config.toml
num_hidden_layers = 16
hidden_size = 224
num_attention_heads = 7
num_key_value_heads = 1
head_dim = 32
intermediate_size = 576
vocab_size = 4096
hidden_act = "swiglu"
norm = "rmsnorm"
norm_place = "pre"
norm_eps = 1e-06
positions = "rope"
rope_theta = 500000.0
rope_fraction = 1.0
qk_norm = false
attn_scale = 0.177
bias = "none"
tie_word_embeddings = false
parallel_block = false
init = "normal"
init_std_qkv = 0.0335
init_std_o = 0.00593
init_std_up = 0.0335
init_std_down = 0.0037
optimizer = "muon_variant"
learning_rate = 0.00682
lr_mult_o = 4.0
lr_mult_down = 2.0
lr_head = 0.00387
max_grad_norm = 1.0
warmup_steps = 200
schedule = "wsd"
decay_fraction = 0.735
decay_shape = "linear"
final_lr_fraction = 0.02
batch_tokens = 16384
max_seq_len = 1024
doc_mask = true
z_loss = 1e-05
train_tokens = 153700000
max_steps = 9382
dataset = "wikipedia_en"
MLP neurons of a small language model. Each row is named by its layer, matrix (gate and up: input weights; down: output weights) and neuron, and shows model dimensions 48-175. Each number is 128 + 32 x the weight over its row's rms, rounded and kept within 0 to 255. Numbers have three digits each. A neuron's up and down rows have the sign that makes its largest values positive.
Before each neuron's rows, "fires before" lists the tokens most often just after its 100 highest values on Wikipedia text that the model never trained on.

fires before: ".", "ie", "18", "17", "uty", "s"
L13.gate489:126145188075110117122134096091163086122107087131076120141172122137119144118127151094080045043112120130140113155098094114127098094143161127088210148175143114148035103188127161115101142134165131093176111137131101063164122143112149139125138175166105160140114165172190090152136156109128110123122158005130150106115121096178136111143129132212080120150136159147149175143165092102079133077128
L13.up489:152177100050150110143112104123126135142184092156173119148195135113084150124095153088148153118147146134132177132176077042148178168108102140116140064148109174105148133112101050118132150085094134063167170131104134068106143135067118139132152136128184127141081119071085114131168120054139148157151117102070140109157131163131132143126123171140055152100180071182112114117111064113125122163142
L13.down489:098109119186101109154120135175144137092127120111133160161112134086159102126167160139089119165115167067143084098132104159114088086114161161127092182118189125156131109062126125192163140053151138132115113128070146107072211121102106160157219123119156085083176134140129109081119061126141130119132106175114115142077133106147173154167115089152129170154120136098107111142121151079167095105136

fires before: "y", "ation", "ies", "ing", "ed", "ational"
L13.gate459:083172131164146158124151117114163153126166106144182142138132097150105151171142123148191120158132152158154129172129101123155113121102073176100100122085107133137100094175164164121119138108138138103138142109098142170140090175106149120142144092146123191139129081091075161229118119110072097100127071148130144121099125124089094049169132113096160102116147155181161113112155139125155068197143
L13.up459:105107167119193102143113081125143111135122147147115170130161110114130130109106096173178155176066104099125158123113092183137068108158108161182169104162097188205096141146158158109127118090130112109163131149087154185172075144183172143149093109136130172084119075092144117144117081083106120094121054132110113106127136156092167151049157130110167048141072103177152121159122071148130124099096
L13.down459:101122147086098130110109201140184152131118111076143133178118086147108135115102134162161087174122098153159158143116099097160095124114133188091132121126139115155127109083169154117076150130117116105142095146129166166139115122158073134136118134094137141122122137116116177122167153164098155104130131119128051118147086155056083125147121127131119104100126121102144091186128166150115102178062

fires before: "15", "18", "16", "17", "12", "14"
L13.gate508:144109143115086045131114109114127119088104130098178153075121131095126148154165105140121132139103154159129134174158138093113141146161136055175115134129126176116149101142074105103155168143109075152201147101140122123085153102140101129126175079144041164155124151179173139151195150178121124160155111149111109092089114120116116137080135187195107111140186184095127091100098146087180120136094
L13.up508:133152155103068058068127164121135143124158086150147095148108199091071139102155125091180154135145184104135110143165161054182125128123100125157124147094103200137133179097131158140168184149129094134150146118079203123112068079123125145119169104174086139167115105123161139127161141068145164141115086120125139115149093121114141157065152138119097150134109172169139149140141108059115093166096
L13.down508:160106094080202123179147131097128127112126105095158105099155132174171112067164147117180112115121126135100119137131109076103165089106089102119077122127167103091138149082112113126087121068064173167069120114103124174139124129117109132126091116104070133183125164171120072109152165136129119136090096119124184147150147151138137136139149182130115153128108096080090103151233091165141177133096

fires before: "es", "el", "ett", "ics", "ris"
L13.gate30:093137102130104153129159059189115145106115117154130120137114142135136142160146099140121143123087119097127113121116093088174115132122119076091147104164136133132043097104100107154121136152161121175126138184108122162214138124093128102162087205133100155117080132090135095030121153116173089069148137083099133099178123114128174125165140116149165099127130124128160170136097119118179104138138
L13.up30:107204147173098154081162123129167102156099098074102050124098160151098137124053132145213135054152105144162131166102116110100117123103096144121116085122147165143125130152074151124094134064107127145116167096110173175063161115100040108129136114084088142139154117146106082087092140120140056112153139127129143125142123143127099159051111206140155122105145157114134180147162137112157182148180
L13.down30:077096086157103059133078176110071152135099130130162173093082121161172138091214151137115165132113151075119104067132138129139148100094164128163175113098142077113087165131139144126147169149130138152111135136103090172195155077107173123103104127138110150122087142123117152108161141104115170143067145112102106103213126115133113132177131048120068131053105129104126117138088136106099122121187

fires before: "un", "ug", "uc", "6", "lin", "ple"
L13.gate278:156124093126130185145107129123093095136119172109198208087140109107130182167118109064100105149172078181085103092150210098174077182092151106154104110127163195094138128134185122089161135164142079097137155139127099127142100137164080148106097186080121168102132080139068112109144158160130155084142150202095107113077132126169180172150145149096076145097182150185121103097115167128121133171185
L13.up278:088161098163092190139105125137136077152125147137121086109147176170105155135094074083103087089114131087104068102124174148128145138145135158071118140096112097144140209104179098073151154146135125138124108094123156162131081143130141089106047183106115118177144132098139116101150175111093143173128076168152110113160122111129118101133154145166133181091134060220111135136120132137115125120100
L13.down278:112128124168103137104116151115114195117174137133204190109084090142084052098100129057157116138167111121158175166084143101176165141123091106153132150141174152120098134140153131106168086128099169122193203092108111152160114130109135096119130067055131083151102145160157136094134135125097169154129139089161093122192141118119156138141152101093149141164138151104111095186186102136125102133187

fires before: " |\n", ".", "\"", ",", ";", "-"
L7.gate364:140092132143134139072131038107133142107144079127148161117101148099185161127128120121164094090099153140127136157158076115160093051140088170099063141148126136063125135112133085134119115069174137115132149109105066128124138161078127172092061111110148146161139129093140030116153134117149142127079094110159194114195084145135135129104136118137094057110173058141108128131123153150122192138126
L7.up364:108091158129155104074132101142122044126147088106130080126102146094095141110228107114106102116157140116137174160124182167195124147143104107176127086125129193094110096124129130150130120160112105118159155174140097093081167127109142116112077108171098097198139137180161181108164167106197055137178106091121132088190159102096103101088133115126065097124142167148107116101081110088161164208110
L7.down364:145144160115089168199105178049189153172139134105132129161105104173137142165150093166079213182131136110139104099091145150161162169106171154116149127169123084078112082096171194134157156173130184133128095078127178065128180122172107122101174147138118160150080119149124129126147148167138153123096169159146152112138116136197137141125206075120109182089069136111155160140158118169114079087089

fires before: "a", "ra", "h", "s", "es", "am"
L12.gate112:183101154158123020123132135101113114082070132169187103158153155148125127119097113177165148127177173104163096123183108136080150054147122120088125063166091139135124074139132141041102160053086121179073135136059106155114142091168106106158160128119143118187125121101147212158126156094105127112143113156166159107107189082118121125141149068105130121152156150121141112126166112119155098108097
L12.up112:134158131102114125159114150150097138173107132123161057125078085121142149156126134145082127109117132128077121187130118061093137123186143096111182073097109133141103181134100120142082139084142159057126101091107097067153236151143169197144153178122048079112121122113166131119137081181132188173123144149135157149126112111173161118158168105092136144164134117096129087144162158150133175103180
L12.down112:066153126119085083110097105172101117137162072166116119149142087141144116063197108160136131179120145091125095154103110149143136148137168147148134118079151169130129100167141095237169132171199131051096081112163130175110166178143142113114095099121135097163074105168138100153183145103127114099121162075169114085115076117092171106143130092086103141151165136127140154131155115091076133098126

fires before: "oth", "13", "ga", "5", "6", "12"
L10.gate99:164140107118045111124204165140108088124124139116165105089118182134115148150142146102149117153202126173092102116095147111138152103144183182073141151115095160103151097094141170127098169094136106087077118133030099111150141175132132124154148114136185150122122149152098157128118149140140133150096111166060153138116093157073090185063121150136092147136087137114091153158155104139105127162142
L10.up99:132101068115114139131180128108140125174109121077096119145168135099131167122123114149118158072149171137142092118092124125039114140093105129146096123055146183126124112063041152185074119052141132138129093114118176167131138156145114102160076100082140143111183161109123090081130082121120124116128075078163135159180113128142137096114114088145134122116132162089102067164093133117168122144145
L10.down99:113130143105115172176143101156144184155111154159111155141155175126130119144105159145154110098124118093138135128165121105123125146161154104133215101145091111124075108167184133137120127138081179150109089043122110121140131109138099156125158101112148115139124115118097053135104116126147155133163089094159086141197094139155125128133148137173132170105120160140199146085161103173090085112141

fires before: "-"
L11.gate109:092172161134141105123203125105129134120144209161104145141153096079118080167164155103173094104076128144138120090162146106133130129082118081118073180107131157139139123158171179118093101180101138052113164194149175135098104121085114156157112104159142128200096110158118098139108173162104128176096100155082136140115121099138110123157094097131098132162159124213107119101126110148148129037126
L11.up109:101157155163109160155202169184085090134110126090125136155103175164120140096203065118135176159149124137131121101100139188123096113112122151169087119140151122100164101103190166142158120111116141225090103122091193145137099116146032082107183112129107093118113161115095073169154129110180135136092137111129124085114160095074140130153127120146120131125189136124149122074168108163152157178075
L11.down109:117118186123159110182173148124192079117129140146116104154119133056198107124139156123154131112125087129186120144164131120129092145185088180143088132097168160103122177122175120116204129089165111171106077126134086119155170060140092142135103115135095096164091125100114046135114147139106139099128109078148127153064196129092074090141133187084139149118104122111182177093182145146116126130129

fires before: "ale", "d", "ve", "re", "uss", "le"
L11.gate469:161072115146159149091117101102118168111139115139086151125146102133131153061096148120122164132097108049146107133101133142118105207143125075176053132110124147179140130170078131168094097145100138061103127163097077119158176178101084084137107131112104084161195082092101138072136110157150106141109137155147110128189169109167126181123131170105141159161125122108108098155153162104182126155126
L11.up469:163143077195173182178158131165105143164107100124104137100080176078104136067078144139118171052106170142153143180128172129097120123177124144160130159127145134115123105127172149137027109218128133130131122126149111120181117137126074183102071150084090155082141134081144089148176144176177103160097098127097199129120140122168089070135142133093131154110151183159130104152130136165138120133140
L11.down469:154046121107128070106136125127176092089095193161148141071108166070118114113147151060101150136120159072128146073142164083134139126126156118120100157215114102126147104123117102123173088108114127168191122103150099107189123129134175139144158099100120201069112133130072073081128109146153112171176109113153121051102121153092067104119135136109148117116150082088120101155146177153146144124148

fires before: "o", "os", "one", "ge"
L13.gate531:122062072162084168084085136171177188120132088103135180161182122151131127106147161131082170144136112133113094155136162155178115082144188073122124130122176138198163156137101053188162167151126176202133206140075161137136155125110174090104113132076128162120157146131153041079111082138111099100099163110187127121121092142181145089136120140076170116157155128140174132096119139108138105120118
L13.up531:118092166096188150135147144089123101153137100109089149095139172164145064060090129079158127064073099110132133109131114076131089177159145092160083109106148197164145161171152169145075093155125170096158119144077129167123118121077123076075119147002065081165138128121073104149169091130056151138098153164123164068138122090145133125133136126144116149174126097167120124074105128114115077133098
L13.down531:110122123148135049096117106140114144181123130158190086161081146077137146141135084091064157155136115134159058172105123090118147127154125181135199136108092176079182151155093118169123125150158092172131125166128090116145101092142160118135189107144123127104131153139141121098101158124149123142133089141121148130151067117096099101165089145184179153125135084099172135172162089105128168154199

fires before: "o", "ier", "ge", "é", "ne", " —"
L13.gate451:134108096107147126102112103122156159194131120134115162065110108066150135153123190132086101117132105076114100086141121148144146102105074137141118171159094170148111152161160107186170090126132098095049170096155132150155091102161098083169094162135153093077116128129121162173095090144116066131171123148138112161080074097139182113133148194123154104113181110159161127127067134122098136139166
L13.up451:129118177131115130159210069059120127204166127135104109108130084152113136108102146075101111097121139125126113148095074129118144145089125131183050152121138186081127162149112134135153103127165100084110197113090109135157099190104104104139108196067135100136172128104139111152192069154061089153134147179177148153109155166151120070123141140190106120146161123103127187137134085102121139144127
L13.down451:151068119128140068111102123064115132112088150082109161146159115129140181155108136096064132091112143086105128098131116196106120140141101161148162093156097088141109121153142104114150081103149156087119172128154152131094098145122087192135139063080133187140136107160130135160155156093153064155129151115129148089135108115109058130151078124150141081166132138095124078123101182153137121115087

fires before: "ah", "a", "land", "ey", "ou", "es"
L7.gate201:118194174121096096079145112118122146162121147119147123110132144104136138166118159180095173063094130076171142115137138134124143115107122137143052135112095105112148089122074119137084119040091130183145125207069094169158169109099122164099070128153085124175112142161169127137171100142120119115146122164110067146155133134146155091134044138107184124132152100119132142101085080113163144071150
L7.up201:123121142130139046101145131154146176156125102164122043148123105137125167126173111159132144113136130110144143172098188076113113066151111149148167120158202102168167124114049119153105142107170119108135125109139139137113106116144117124085099169155117150198083140116110108175079112131107160133130169144141155161087118160104062193140185151137120123109123095134105179126129146138200147133100
L7.down201:130116144097156113100140115137158122113107108121167147122168079119144065121158185149094119107139107134132188114090134127096159113132198127163152127136107119068081169113136097091147112129070138091088138083145149112161156183092108125124116130211157150109102114187145150183162120205141126152126145183121151123133135084151146140079134134093143088132146123142089124197143149115134090110096

fires before: "on", "el", "son", "ell", "ett", "ier"
L7.gate297:152097180080095139111195168120119141160158086149122112111144128087135124155124164122072182086200104113108123113174167018180137111089143175185111099099182154167113171109132226151128122113143129135150130240104096075067176133114100179154106129104104139152183136157132140140110176149160115124176110150140077148127166170101143145096107136162148156138174138148155135163086171142132127123136
L7.up297:153105153172103141112134091093122163136084095113150076134095182211182107152137106114130094105160154113098077148129190126163133116125093204114120126164100128083168098161092176156154102086135124165145130115104140125121174071102124146100222158201107216135106101164128163124081103109124103140090138152158095130079144092166110077098158115135087125116175156074120121082130116114156172138112
L7.down297:143154133151129151105142162119105192109105174149127120127110105127140080132146077101154088171112118099122127122122125128167171117141155150143172184131111151087103100168182041153106120090104190116121140140147141107147133120144150109137142132110121075102110101145092069103118112191159164153092170172123182155162093107154145117137137129091113103083115141102114150082122085124132048119091

fires before: " |", " century", "s", " and", "-c", "-"
L10.gate265:149153117144084102152148176098130183082128124186095087128113092095166100160064176103118156139109139092173117086160161088048176137140096125109087149127074107141163150151087123078210133188088078167105209165120069107120149114144086096138133155153098063148133053131112118106162117164115079098127100128143084110091152117152124129057074156130116118172094101181128142155147144156114108154161
L10.up265:091159094088095150173164109143138151101088169101107099168102132130173179088093117075160112139113132174145148126115194114094176092076107133074158187168112083117135136136111081137090143051154095117146096175171128142104106168144101080130131129142124156141138095106123135116108064136063125170152110178072152143098120113107153099171121113160135123140135126166157112139096152087111123195068
L10.down265:128139128151132134156128186117101115109128121100133151136095173136119156068047142100172118117031162169108074136127168150135123148120157135157070149057122126148155146167162107094104115159091173135133165098176158122138116146107120069146110142143118081112139115150160092162157070126133156202119160094132130057138077054042104161171147129131151151119084112100124144158108151091154145146103